From a checkpoint of a small transformer trained on Wikipedia.
Size: width 192, vocabulary 2048, 7.65M parameters.
Architecture: LayerNorm before each block, biases.
Training: a variant of Muon for these matrices, 154M tokens, 9382 steps.
MLP neurons of a small language model. Each row is named by its layer, matrix (up: input weights) and neuron, and shows model dimensions 48-111. Each number is 200 + 30 x the weight over its row's rms, rounded and kept within 0 to 999.
After each neuron's rows, "fires after" lists the tokens most often just before its 100 highest values on Wikipedia text that the model never trained on.

L6.up463,193,157,144,168,226,202,291,196,163,197,215,239,210,199,191,146,209,184,150,140,163,213,202,273,176,160,193,258,216,169,223,211,233,254,186,189,179,185,207,175,168,215,211,216,189,224,220,222,194,220,218,188,187,165,216,174,176,185,197,145,154,176,211,219
fires after: " P", "t", "p", " p", " co", "c"

L5.up59,179,210,241,205,226,183,236,200,186,212,187,211,174,153,197,173,187,200,253,213,222,197,189,159,166,171,251,221,230,267,157,194,201,215,192,172,169,227,161,172,185,191,209,221,242,226,176,206,188,187,177,210,257,195,166,196,206,206,213,151,219,182,173,208
fires after: " in", " In", " out", "s", "in", " "

L5.up368,213,233,221,209,173,242,153,196,167,176,222,228,253,164,254,179,219,179,207,188,268,230,214,210,150,183,168,220,161,181,210,181,259,244,208,168,212,206,234,178,153,174,198,226,181,173,221,184,232,139,248,173,222,200,179,229,218,201,179,119,212,213,219,143
fires after: ","

L7.up1039,250,171,192,197,211,198,169,192,160,203,176,237,235,158,114,245,182,201,200,187,195,173,214,206,186,185,222,233,198,207,175,197,170,198,176,202,196,191,233,253,184,218,172,191,182,213,184,223,207,141,185,274,204,192,198,214,200,228,214,272,227,142,202,216
fires after: " Su", "re", " re", " had", "cu", "co"

L8.up753,213,156,140,209,225,215,211,190,157,202,158,248,201,224,162,175,173,207,207,167,153,209,239,142,229,125,230,235,188,188,211,219,221,215,274,204,157,171,186,204,178,209,148,243,183,200,170,207,203,196,167,168,194,154,215,207,202,167,199,186,203,162,182,223
fires after: "c", "g", "m", "b", " P", "C"

L7.up710,227,213,198,228,177,241,191,149,211,190,224,231,220,208,160,185,166,206,212,187,185,218,203,200,190,196,219,201,186,246,213,228,304,192,202,196,209,219,190,237,158,198,207,191,211,165,192,225,176,203,168,221,174,278,164,209,243,250,192,157,228,194,236,211
fires after: " is", " was", ",", " ", " an"

L7.up758,238,146,169,200,180,182,196,191,201,174,142,161,244,191,150,216,177,172,203,216,241,143,182,209,227,184,192,245,187,247,213,170,176,151,174,185,243,189,223,224,194,189,190,151,189,202,200,228,252,218,162,169,239,138,183,239,157,235,241,218,237,190,240,241
fires after: "re", "p", " was", " re", " pro", " is"

L8.up1056,176,170,188,191,176,169,217,252,145,175,184,203,165,175,242,205,197,159,206,185,128,174,223,261,217,170,153,228,225,232,173,192,233,206,187,201,177,220,175,209,180,220,286,199,205,228,197,153,212,201,227,220,259,218,229,155,224,211,214,206,183,215,212,206
fires after: " ", " p", "P", " Pat", "p", "M"

L6.up736,203,195,239,244,150,147,152,173,205,206,185,176,169,211,193,170,213,222,180,118,155,162,200,181,160,169,256,250,189,234,225,225,192,212,176,217,202,208,180,212,220,201,199,163,171,196,170,148,133,222,222,226,193,217,207,208,167,210,228,232,169,182,168,132
fires after: "ur", "er", "s", "p", " per", "ri"

L6.up158,217,164,211,271,244,126,209,206,178,188,225,189,174,205,223,205,162,185,169,217,230,147,214,172,205,206,227,199,188,203,186,177,192,216,190,217,200,216,189,242,172,233,163,205,155,196,188,190,252,165,188,204,194,140,243,203,222,145,181,223,207,157,208,219
fires after: " as", " at", " along", " in", " As"

L6.up217,198,135,199,181,220,199,214,233,176,191,175,192,221,182,191,205,261,202,200,155,254,217,198,166,246,250,213,208,202,229,177,278,205,218,144,133,162,193,194,186,209,188,173,215,204,223,183,215,244,229,185,186,233,186,171,207,176,198,204,132,246,192,178,208
fires after: " con", " ", " lo", " vi", " co"

L2.up77,222,167,145,225,195,168,229,172,208,186,190,223,226,199,230,179,223,193,191,200,191,206,226,230,201,223,178,202,187,169,228,234,220,194,183,189,155,150,225,197,226,220,189,192,206,200,179,169,149,237,237,225,198,156,173,193,187,250,251,208,126,239,170,151
fires after: " ", " |"

L2.up105,228,160,190,218,176,200,225,155,194,244,225,159,210,178,212,155,164,202,231,175,221,232,179,233,169,221,247,215,195,163,214,196,265,185,233,206,213,185,229,232,140,222,202,154,194,212,221,215,216,270,235,230,165,234,186,202,238,165,196,228,194,210,200,148
fires after: "\n", ",", " 0", ";", " Re", " "

L6.up476,179,155,190,217,193,143,185,175,196,206,203,252,165,245,253,193,129,146,123,273,195,187,175,195,231,202,186,193,238,215,193,201,171,212,213,172,237,221,165,197,163,236,183,206,163,197,210,184,218,193,198,169,221,207,204,167,220,220,198,170,206,210,222,168
fires after: " a", " the", " of", " A", "C", " The"

L9.up102,183,197,194,243,193,209,245,170,164,205,206,202,195,191,227,194,185,144,171,238,218,205,196,211,192,183,212,195,244,199,266,174,134,247,188,154,193,212,226,175,259,220,205,140,198,191,201,179,258,176,219,186,235,172,169,212,175,213,213,212,213,182,225,174
fires after: " at", " pre", " a", "re", " in", " A"

L7.up263,170,194,194,183,184,238,192,215,186,244,138,182,237,148,226,205,172,189,222,197,189,231,188,187,235,175,192,269,241,242,241,174,212,164,227,180,156,233,210,215,171,178,178,226,253,182,188,173,213,207,264,231,214,222,232,212,165,210,144,194,202,189,169,202
fires after: " ", "p", "gu", " T", "red"

L2.up937,182,154,189,214,206,224,211,184,178,217,235,145,210,140,242,191,186,167,185,177,235,186,234,243,214,183,210,274,180,207,229,181,239,177,244,232,187,174,268,217,167,173,208,158,178,265,211,205,221,178,196,196,205,208,184,204,178,260,190,238,198,143,144,155
fires after: " ", "s", ".", " re"

L6.up367,239,215,230,184,173,201,250,210,150,240,207,156,227,161,239,192,162,227,222,217,194,142,196,171,205,163,197,184,207,193,235,200,249,182,249,180,176,253,213,197,181,207,197,273,228,224,199,224,157,209,153,215,221,88,170,167,183,212,219,217,238,196,197,202
fires after: "s", "w", "r", " S", " w", "c"

L5.up61,213,223,181,194,186,184,220,252,197,150,222,184,202,192,238,180,190,199,199,140,219,163,182,232,151,199,150,251,261,216,262,157,229,162,156,206,197,154,245,218,163,189,249,165,174,212,179,130,171,204,221,203,191,201,223,189,227,200,240,179,199,228,211,200
fires after: " p", " f", " T", " ", "ef", "st"

L9.up694,219,195,175,237,248,152,231,260,225,178,226,232,210,195,183,195,184,185,237,228,208,175,170,196,233,196,201,220,195,181,223,184,190,175,137,146,176,207,228,205,185,252,190,212,206,136,222,179,201,191,182,170,231,205,184,187,136,181,189,142,196,215,153,226
fires after: " ", " not", " to", " was"

L9.up818,238,156,233,174,230,148,238,199,183,231,231,188,129,223,242,228,185,160,181,191,227,183,204,220,241,180,216,167,160,161,202,213,267,190,219,215,174,211,210,169,192,237,205,183,193,207,193,201,236,225,224,233,209,187,216,189,173,193,159,112,207,191,161,187
fires after: "s", " S", "c", " Dr"

L2.up544,194,208,200,209,157,223,231,225,235,234,212,238,205,191,182,170,179,211,174,194,190,156,197,207,235,107,177,163,167,138,244,222,187,221,211,245,170,219,205,195,174,191,238,209,163,190,203,221,260,161,214,239,218,181,207,205,229,204,197,230,179,201,229,242
fires after: ".", " c", " |", "ent"

L2.up310,220,236,209,224,218,195,185,212,203,201,203,219,183,268,180,258,245,266,250,203,210,220,224,224,207,230,171,171,209,196,161,187,179,198,143,150,206,262,236,169,147,224,202,171,180,217,205,189,234,225,178,215,174,231,187,197,184,267,160,195,172,243,207,129
fires after: "===", " =", "==", "---|---|---|---|", " |", " =="

L7.up386,211,190,202,181,232,219,235,143,172,207,211,177,175,169,195,168,197,182,178,114,203,172,206,131,136,177,183,212,194,218,195,194,170,192,261,198,202,259,221,221,159,235,185,259,198,191,149,212,195,161,204,246,250,182,213,150,242,207,194,129,197,212,197,214
fires after: "s", "p", "t", "m", " m"

L5.up207,192,207,207,247,205,193,200,202,187,176,135,181,227,220,177,202,215,140,243,191,207,172,187,190,261,196,168,235,164,205,200,198,235,161,222,258,159,210,211,215,231,179,253,221,139,155,219,256,206,217,228,192,217,167,193,198,186,183,204,217,192,206,166,183
fires after: " ca", " ", "re", " h", " re", " to"

L6.up327,229,241,179,239,190,170,186,214,198,157,216,206,227,177,175,179,193,196,217,242,184,223,181,205,229,178,197,189,221,191,185,211,132,195,162,222,134,212,200,227,155,209,222,237,182,176,202,204,172,224,211,118,157,213,189,194,164,191,201,206,160,225,202,166
fires after: " ", " not", " to", "t", " at"

L8.up1110,213,148,223,268,176,253,219,173,177,230,198,160,260,158,161,218,204,165,181,222,203,181,193,210,175,192,147,228,229,194,229,171,152,202,181,214,177,202,189,234,231,198,191,202,184,169,259,227,177,218,207,215,222,167,162,189,228,217,186,234,230,226,182,168
fires after: "\n", ")", " Ju", ":"

L7.up1051,242,160,204,194,211,168,177,231,195,186,208,136,235,149,276,163,219,204,172,180,237,154,216,155,171,170,185,174,195,242,228,232,209,248,246,170,231,201,212,123,177,189,213,240,158,182,219,169,203,216,211,211,198,224,181,192,190,198,186,171,209,184,157,172
fires after: ","

L6.up531,185,182,191,168,236,214,186,216,92,224,251,173,175,213,179,253,230,159,193,214,211,161,248,175,213,175,200,185,255,206,212,186,206,236,200,191,207,269,254,151,147,199,224,167,176,237,202,163,201,257,192,258,204,224,229,170,244,192,232,243,146,192,222,198
fires after: "s", "cu", "p", " pro", " a", "no"

L9.up1078,212,195,177,240,170,175,225,226,135,210,234,159,239,249,219,176,264,254,188,245,177,189,229,167,172,220,195,228,210,179,193,165,179,241,211,178,164,185,248,239,181,197,181,156,220,176,265,230,205,207,182,216,187,212,256,231,240,183,210,185,177,226,195,216
fires after: " |", ":"

L6.up125,201,189,167,169,174,185,180,220,234,184,316,193,177,195,119,193,277,171,175,155,203,179,191,215,246,197,159,205,241,255,202,181,224,216,198,252,179,229,226,139,139,234,164,194,243,186,213,200,193,236,206,193,218,213,197,208,194,211,210,192,162,259,180,163
fires after: " T", " E", " in", " the", " P"

L5.up408,180,202,193,213,171,244,151,237,211,216,209,189,195,159,171,177,243,223,259,216,213,207,226,173,257,230,205,182,183,175,199,219,254,178,173,235,183,242,188,164,183,222,190,254,205,206,189,221,239,183,170,172,197,229,153,275,233,160,170,240,146,157,158,210
fires after: " Ro", " E", "e", " re", "ne"

L5.up495,235,216,180,193,183,151,165,254,172,178,209,204,169,160,203,224,201,191,214,182,158,216,178,232,193,142,167,225,232,182,229,181,196,194,199,206,221,223,176,189,151,174,198,239,219,216,251,157,183,186,237,179,223,216,222,234,191,214,160,179,173,239,250,238
fires after: "\n", "B", "M", "C", "R", "P"

L9.up90,277,182,168,234,218,211,229,181,180,209,217,146,141,219,186,201,199,172,195,190,202,201,245,189,268,135,244,177,167,158,206,218,237,221,212,168,217,214,204,191,208,247,186,198,227,229,185,220,159,244,151,234,245,200,238,174,194,230,186,247,209,167,174,224
fires after: " ", "s", "ot", "st", " S"

L7.up27,187,189,139,191,176,175,212,193,221,221,204,241,210,174,251,195,250,211,194,191,201,217,204,181,196,192,181,203,207,173,250,192,174,156,223,247,197,248,186,158,205,233,177,180,207,223,207,202,224,202,206,236,201,179,187,170,151,177,193,118,268,168,286,221
fires after: "s", "ga", "la", "as", "va", "ru"

L6.up138,203,159,230,167,223,189,208,217,198,176,132,203,177,187,153,223,200,189,255,133,275,159,180,170,209,215,228,144,203,192,215,199,182,190,216,219,214,253,187,206,149,164,201,196,229,203,172,201,179,164,170,198,254,220,234,203,223,200,187,203,204,186,179,216
fires after: "ne", "s", "im", " S", "e", "il"

L7.up70,258,199,190,223,189,223,211,194,176,260,169,214,238,145,240,195,189,199,189,154,227,215,169,211,200,197,200,191,101,205,232,193,250,199,262,190,238,143,232,164,177,218,255,218,175,179,239,237,217,205,233,191,208,249,237,194,227,190,146,137,189,172,173,168
fires after: "s", ",", "ce", "c"

L8.up20,212,207,188,189,157,196,284,181,230,247,207,138,202,191,255,188,192,173,232,178,276,177,225,203,177,204,219,179,150,169,241,135,192,243,266,187,191,210,180,199,149,217,188,218,174,242,169,195,179,238,218,183,228,170,199,165,246,181,197,163,205,178,178,186
fires after: ",", "\n", "s", " Ma", "c", "la"

L6.up1129,221,161,172,174,204,210,185,249,141,255,232,174,200,176,175,259,199,191,148,191,169,182,210,258,195,162,164,238,226,156,156,162,215,218,253,188,161,256,203,198,151,226,178,261,191,208,173,235,219,218,214,220,270,192,192,206,198,204,217,222,243,231,226,150
fires after: " pro", " p", "p", " Pe", "P", " so"

L6.up855,312,221,190,186,135,216,185,224,228,190,181,188,241,206,199,207,208,185,201,187,218,227,204,215,162,164,187,208,189,207,182,213,257,249,229,148,176,220,169,218,152,204,213,244,179,255,207,223,226,176,236,173,236,143,235,177,215,207,143,166,223,237,167,285
fires after: " B", " b", "B", ",", "th"

L5.up517,227,194,195,210,144,187,215,227,205,175,195,227,242,219,184,177,213,202,192,230,182,230,206,168,197,225,208,221,183,207,223,238,141,232,164,201,235,194,302,247,176,190,232,247,203,162,194,194,159,200,190,186,235,202,218,187,139,184,219,183,224,178,213,188
fires after: " in", " Ju", " Du", " to", " at", " be"

L5.up955,239,193,179,203,238,216,212,227,234,206,166,202,178,162,169,160,211,183,248,211,243,183,202,217,191,182,199,195,220,270,257,136,201,246,250,180,199,230,173,160,173,180,179,221,221,215,191,206,225,210,149,223,227,211,251,116,199,252,184,197,255,280,204,167
fires after: " S", "s", "S"

L7.up140,175,190,218,216,247,218,163,187,218,183,230,167,207,154,177,223,232,166,201,202,176,237,172,170,203,188,226,230,244,180,237,203,154,157,279,151,204,231,183,230,213,255,190,157,205,195,185,149,225,202,204,157,238,189,186,193,230,223,179,267,201,189,176,212
fires after: " De", " U", " E", " I", " A"

L9.up637,225,200,230,188,188,208,239,199,207,244,218,199,180,206,137,188,186,155,203,173,248,182,173,129,230,164,229,244,172,246,238,226,210,241,208,205,216,225,188,179,155,176,174,216,221,266,166,209,219,205,126,183,212,205,225,220,242,237,172,170,224,196,163,208
fires after: "s", " in", " re", "es", " S"

L7.up204,170,150,234,226,235,227,179,207,206,216,180,238,176,151,219,190,241,224,229,211,191,219,236,167,160,214,232,199,150,203,207,218,218,268,216,120,192,179,241,196,190,275,223,210,193,207,208,237,158,217,206,199,161,256,161,225,191,172,178,163,157,186,226,220
fires after: " Go", "ri", "er", "vi", "ci", " Vi"

L5.up174,177,182,200,156,244,194,269,233,164,210,238,249,216,164,216,228,166,214,233,167,218,179,170,192,150,127,164,172,193,235,221,172,174,184,171,203,167,194,195,213,171,193,176,208,223,253,144,227,200,187,196,198,231,168,183,155,240,206,193,192,230,226,221,158
fires after: " p", "p", "s", "c", " c"

L2.up683,179,123,176,201,135,186,230,177,208,184,129,214,251,167,219,200,205,231,232,149,155,148,178,208,192,212,199,188,176,157,243,199,225,212,215,224,135,187,160,165,194,215,225,170,225,169,205,198,166,186,160,204,198,154,156,168,193,207,192,212,184,230,213,183
fires after: ".", " (", " |", " and", " G", "−"

L6.up916,179,189,190,166,155,203,229,184,173,175,174,195,253,193,220,168,201,195,240,184,207,206,182,170,222,182,168,197,176,252,218,165,197,156,205,195,222,204,190,238,215,175,214,197,148,198,188,216,233,246,223,211,208,193,262,235,230,158,198,166,237,129,180,141
fires after: "l", "ol", "c", "oc", " re", "re"

L5.up848,234,166,181,225,166,249,234,226,205,248,202,200,209,212,204,157,234,190,212,220,183,218,219,253,177,174,182,169,226,180,182,253,184,198,265,138,155,209,211,194,165,265,230,197,186,176,218,206,164,242,197,218,182,192,190,153,158,173,196,178,210,183,207,218
fires after: "ho", "h", " Go", " Ho", "ci"

L2.up632,240,130,172,172,162,151,195,179,205,190,169,201,224,204,196,153,187,190,200,137,175,243,171,202,194,219,213,175,238,203,136,232,217,210,200,176,218,195,167,205,231,240,203,209,144,206,151,212,184,202,182,232,234,232,215,200,202,185,211,220,205,152,153,164
fires after: ".", ",", "s"

L2.up739,183,207,195,220,218,129,204,220,167,168,190,212,216,239,159,183,230,257,248,204,161,242,218,226,201,162,194,191,218,180,177,167,222,180,192,193,197,216,244,237,155,227,219,129,210,156,194,219,218,218,248,218,175,238,207,184,230,183,177,146,166,224,204,182
fires after: " |", " II", "31"

L2.up333,144,197,131,178,204,212,179,234,157,184,184,185,224,238,284,194,199,225,172,182,189,178,204,178,265,167,217,211,183,233,172,213,215,205,220,217,231,241,235,292,157,221,192,173,197,258,234,167,197,162,196,206,248,201,219,184,203,170,197,153,149,247,216,215
fires after: " the", " The", " an", " her", " a"

L9.up153,205,134,228,203,161,190,188,199,193,173,220,216,220,230,145,177,254,197,201,210,182,251,173,180,250,182,180,179,188,265,199,187,180,196,191,193,201,216,203,210,181,183,212,250,214,210,200,203,226,204,175,141,190,120,184,173,199,167,219,223,196,263,193,181
fires after: " in", " to", " h", " the", " ca", " a"

L7.up479,205,212,217,160,218,178,176,167,155,203,189,205,217,183,248,162,206,137,169,234,251,208,209,144,209,165,239,289,204,280,233,247,185,195,197,206,223,210,201,178,189,242,222,203,195,220,216,179,217,210,182,224,165,209,169,177,186,181,167,124,244,215,261,201
fires after: "s", " S", "as"

L6.up328,148,184,186,198,186,219,206,238,203,176,225,185,211,207,197,231,209,182,190,164,176,217,172,237,172,205,202,177,202,177,169,150,203,184,208,210,217,212,280,199,219,209,184,180,204,221,158,179,186,177,223,175,217,197,232,245,175,178,159,233,210,200,228,175
fires after: ".", " |", " dis", " than"

L8.up137,218,232,245,183,204,237,231,198,176,191,174,195,215,199,154,206,159,255,163,204,242,199,191,164,222,211,153,209,174,233,215,211,275,184,197,190,189,172,186,238,216,215,176,187,191,184,194,196,198,194,132,179,167,225,259,214,239,195,181,235,213,244,243,212
fires after: "\n", " of", " is", " in", ",", " was"

L8.up125,223,128,165,180,183,132,172,200,204,136,232,203,218,195,183,200,221,202,226,147,213,179,205,224,140,184,185,228,163,162,197,166,206,181,209,151,183,213,235,252,220,222,184,160,214,233,141,172,178,196,189,226,222,152,193,167,213,208,137,188,186,208,241,163
fires after: " p", "s", "p", "ur", " w", " Pe"

L8.up32,213,202,222,198,182,205,163,236,196,244,203,149,206,162,198,171,216,216,174,221,227,223,152,219,202,250,164,269,203,244,228,183,170,185,223,199,132,240,181,248,217,211,211,232,204,191,178,190,219,176,194,195,190,220,177,248,179,190,189,258,177,167,169,202
fires after: " a", " re", " to", " E", " De", " do"

L2.up270,231,186,220,240,234,167,208,144,178,182,173,231,206,238,236,228,225,241,183,167,168,224,257,175,239,218,140,219,235,201,229,150,208,184,178,202,164,177,216,188,189,217,177,218,219,169,228,233,138,223,195,239,266,166,169,202,212,214,216,210,190,196,167,139
fires after: " |", " G", "A", " S"

L8.up1071,233,223,215,173,203,149,182,271,181,228,217,170,108,128,266,220,223,208,190,179,232,161,178,232,132,165,208,234,187,201,181,206,233,182,208,174,180,241,167,201,212,218,226,184,171,207,210,175,201,204,173,183,227,203,187,187,226,139,222,181,187,179,231,202
fires after: "em", "p", " p", "ch", "ist", "che"

L5.up624,227,164,201,203,210,229,169,193,144,222,194,246,197,221,171,274,129,198,224,211,171,166,147,172,234,190,207,200,216,134,206,214,197,199,210,204,127,246,166,205,157,223,186,150,186,198,188,209,197,210,224,194,271,185,223,158,225,254,172,238,164,192,175,230
fires after: "H", " R", " M", "br", "M", "g"

L7.up182,233,236,228,109,218,159,217,198,140,190,230,209,202,148,262,153,202,199,225,173,213,172,211,211,183,196,168,255,185,238,210,187,268,199,180,151,239,189,155,137,174,218,154,205,172,178,200,203,183,199,263,201,168,144,204,211,247,230,194,197,206,221,213,170
fires after: ",", ".", "2", "B", "4", "ho"

L2.up482,232,197,174,258,231,201,227,194,226,222,234,172,194,189,245,237,171,171,238,206,196,182,166,209,234,212,256,217,243,212,222,163,222,158,197,229,208,201,214,255,198,220,189,183,260,164,176,205,151,215,218,192,182,199,182,173,222,200,201,193,192,204,198,215
fires after: " (", "\n", "0"

L6.up452,190,156,189,139,232,204,243,179,165,242,219,170,185,197,276,142,171,151,181,212,244,200,182,178,156,196,216,217,227,224,179,169,178,209,253,217,159,242,199,250,164,152,222,160,151,236,182,201,209,173,192,208,282,197,247,148,229,201,217,185,195,176,164,215
fires after: "s", " S"

L5.up244,202,137,234,224,194,199,208,178,190,173,234,217,210,211,147,208,202,194,172,254,252,202,188,197,216,173,176,144,232,179,219,209,218,187,219,135,234,180,208,155,234,244,213,223,186,189,189,232,200,156,241,175,213,215,215,184,247,237,213,154,202,182,237,235
fires after: " at", " to", " from", " of", " in", " the"

L5.up320,247,177,228,198,225,201,199,210,208,213,228,179,179,187,188,190,189,206,183,180,236,194,220,194,195,173,177,221,157,140,146,213,162,196,142,224,154,200,190,194,181,197,163,220,233,192,217,282,228,207,175,223,189,193,203,268,177,196,168,227,164,147,188,179
fires after: "re", "ne", " re", "n", "e", "ie"

L8.up338,175,241,209,202,206,224,163,203,216,178,212,213,205,210,187,241,233,201,254,236,156,183,214,182,169,185,179,189,192,216,217,194,236,230,207,220,219,174,171,207,236,235,185,252,231,158,169,177,183,175,217,212,244,213,222,215,209,203,181,175,185,231,192,244
fires after: "ra", "an", "mmer", "ta", "ran", "ma"

L6.up1041,249,178,221,178,145,208,158,237,194,198,197,178,256,205,206,190,155,201,255,206,154,173,134,189,198,188,193,249,196,134,181,189,193,188,190,194,186,233,158,154,221,254,169,202,193,197,211,170,219,217,226,203,171,245,228,161,228,184,164,205,230,246,219,207
fires after: " G", "M", " M", " ch", "S", " Ch"

L8.up273,242,178,180,197,232,162,193,218,179,146,220,234,214,230,207,207,191,211,206,232,156,205,170,227,141,222,136,218,184,184,151,209,228,222,227,224,212,195,203,223,214,174,212,258,188,228,168,153,169,220,212,184,203,191,219,180,189,232,165,224,155,212,237,201
fires after: "-", "|", " Ja", "k", "ham", "am"

L9.up500,206,225,219,216,247,161,167,191,156,180,197,160,223,149,209,213,232,224,209,204,193,225,197,164,182,219,183,262,224,239,220,221,268,231,205,138,198,190,185,192,201,139,214,229,197,219,137,197,157,213,202,219,217,192,186,214,201,194,214,179,187,175,145,188
fires after: " ", " con", "-"

L9.up911,163,198,166,171,152,213,201,136,218,262,244,236,197,230,215,188,191,186,194,264,159,179,150,164,199,197,221,220,276,230,228,199,227,237,154,198,198,193,246,171,204,230,167,195,214,276,225,220,180,255,255,189,189,158,231,168,214,207,155,152,194,154,194,143
fires after: " New", "c", " The", "op", " the", "p"

L7.up192,239,202,163,190,225,222,185,198,213,211,170,192,187,197,170,211,105,160,259,201,177,216,176,203,262,180,230,208,203,217,214,212,255,201,233,227,143,220,180,212,188,194,234,186,203,192,183,203,245,215,189,213,204,203,177,219,216,177,228,223,215,170,139,214
fires after: "-", "re", "==", "c", "m"

L6.up705,221,185,229,219,176,230,195,186,212,128,189,156,161,234,217,159,172,184,179,236,206,167,231,222,182,163,182,184,220,231,221,173,256,177,191,180,253,242,203,154,213,169,191,196,213,243,205,201,163,224,188,201,219,137,228,239,171,186,209,197,165,185,243,226
fires after: "ent", "ad", "d", "ef", "el", "ar"

L2.up772,192,190,200,211,196,243,208,178,212,205,175,164,188,144,189,242,194,194,232,179,262,182,226,221,237,228,214,214,217,249,178,151,242,194,245,191,193,209,169,253,182,241,242,220,169,209,164,231,159,215,202,182,185,190,226,179,253,218,232,162,190,224,248,223
fires after: "\n"

L6.up936,243,222,210,221,214,154,178,160,188,227,161,167,222,91,217,211,178,200,175,175,206,220,209,199,143,225,194,194,221,196,227,218,222,250,212,177,233,207,176,202,206,165,177,215,226,210,181,218,228,194,229,168,264,185,173,252,206,164,195,133,202,237,234,205
fires after: ",", "B", " wh", " Bu", "man", "min"

L5.up662,162,202,146,186,240,190,175,172,189,192,196,223,182,132,189,245,210,178,228,203,173,177,195,179,208,230,217,238,165,192,157,237,271,272,218,181,251,224,184,168,187,191,172,197,257,194,161,215,238,247,197,219,227,180,228,269,270,232,225,255,174,198,209,213
fires after: "s", "ol", " f", "il", "ur", " wh"

L7.up1047,211,172,220,156,212,176,229,242,175,227,225,257,202,213,202,219,182,155,181,264,266,234,237,234,203,190,96,231,161,207,207,244,174,181,229,203,194,208,214,213,132,211,188,263,146,221,230,202,173,176,183,193,237,205,186,177,190,189,181,176,224,238,204,169
fires after: " C", " c", " a", "C", " mi", " an"

L5.up107,229,141,180,180,188,234,166,170,191,215,213,184,233,204,214,219,252,202,232,214,233,206,204,230,204,200,207,188,219,141,211,229,197,210,220,208,186,226,180,192,166,225,154,192,185,243,215,213,192,178,141,145,154,199,163,247,261,187,195,161,156,191,258,181
fires after: " was", " re", "h", " be", "w", "k"

L6.up862,213,139,184,201,242,234,126,219,176,200,135,251,194,242,194,213,221,175,180,151,203,187,176,216,229,185,182,175,236,211,224,176,187,205,223,182,185,263,234,213,250,209,185,188,208,186,182,232,193,261,193,180,210,175,179,200,170,196,223,234,209,198,164,223
fires after: " He", " he", " re", "e"

L6.up256,161,227,166,173,177,212,228,173,160,215,204,203,186,166,165,201,172,218,186,173,234,186,200,202,233,202,193,237,214,230,210,208,262,243,250,219,155,123,204,232,209,177,207,242,202,192,186,212,169,228,107,223,186,216,167,185,209,187,147,177,217,165,232,233
fires after: "c", "g", "u", "gu", "p", " "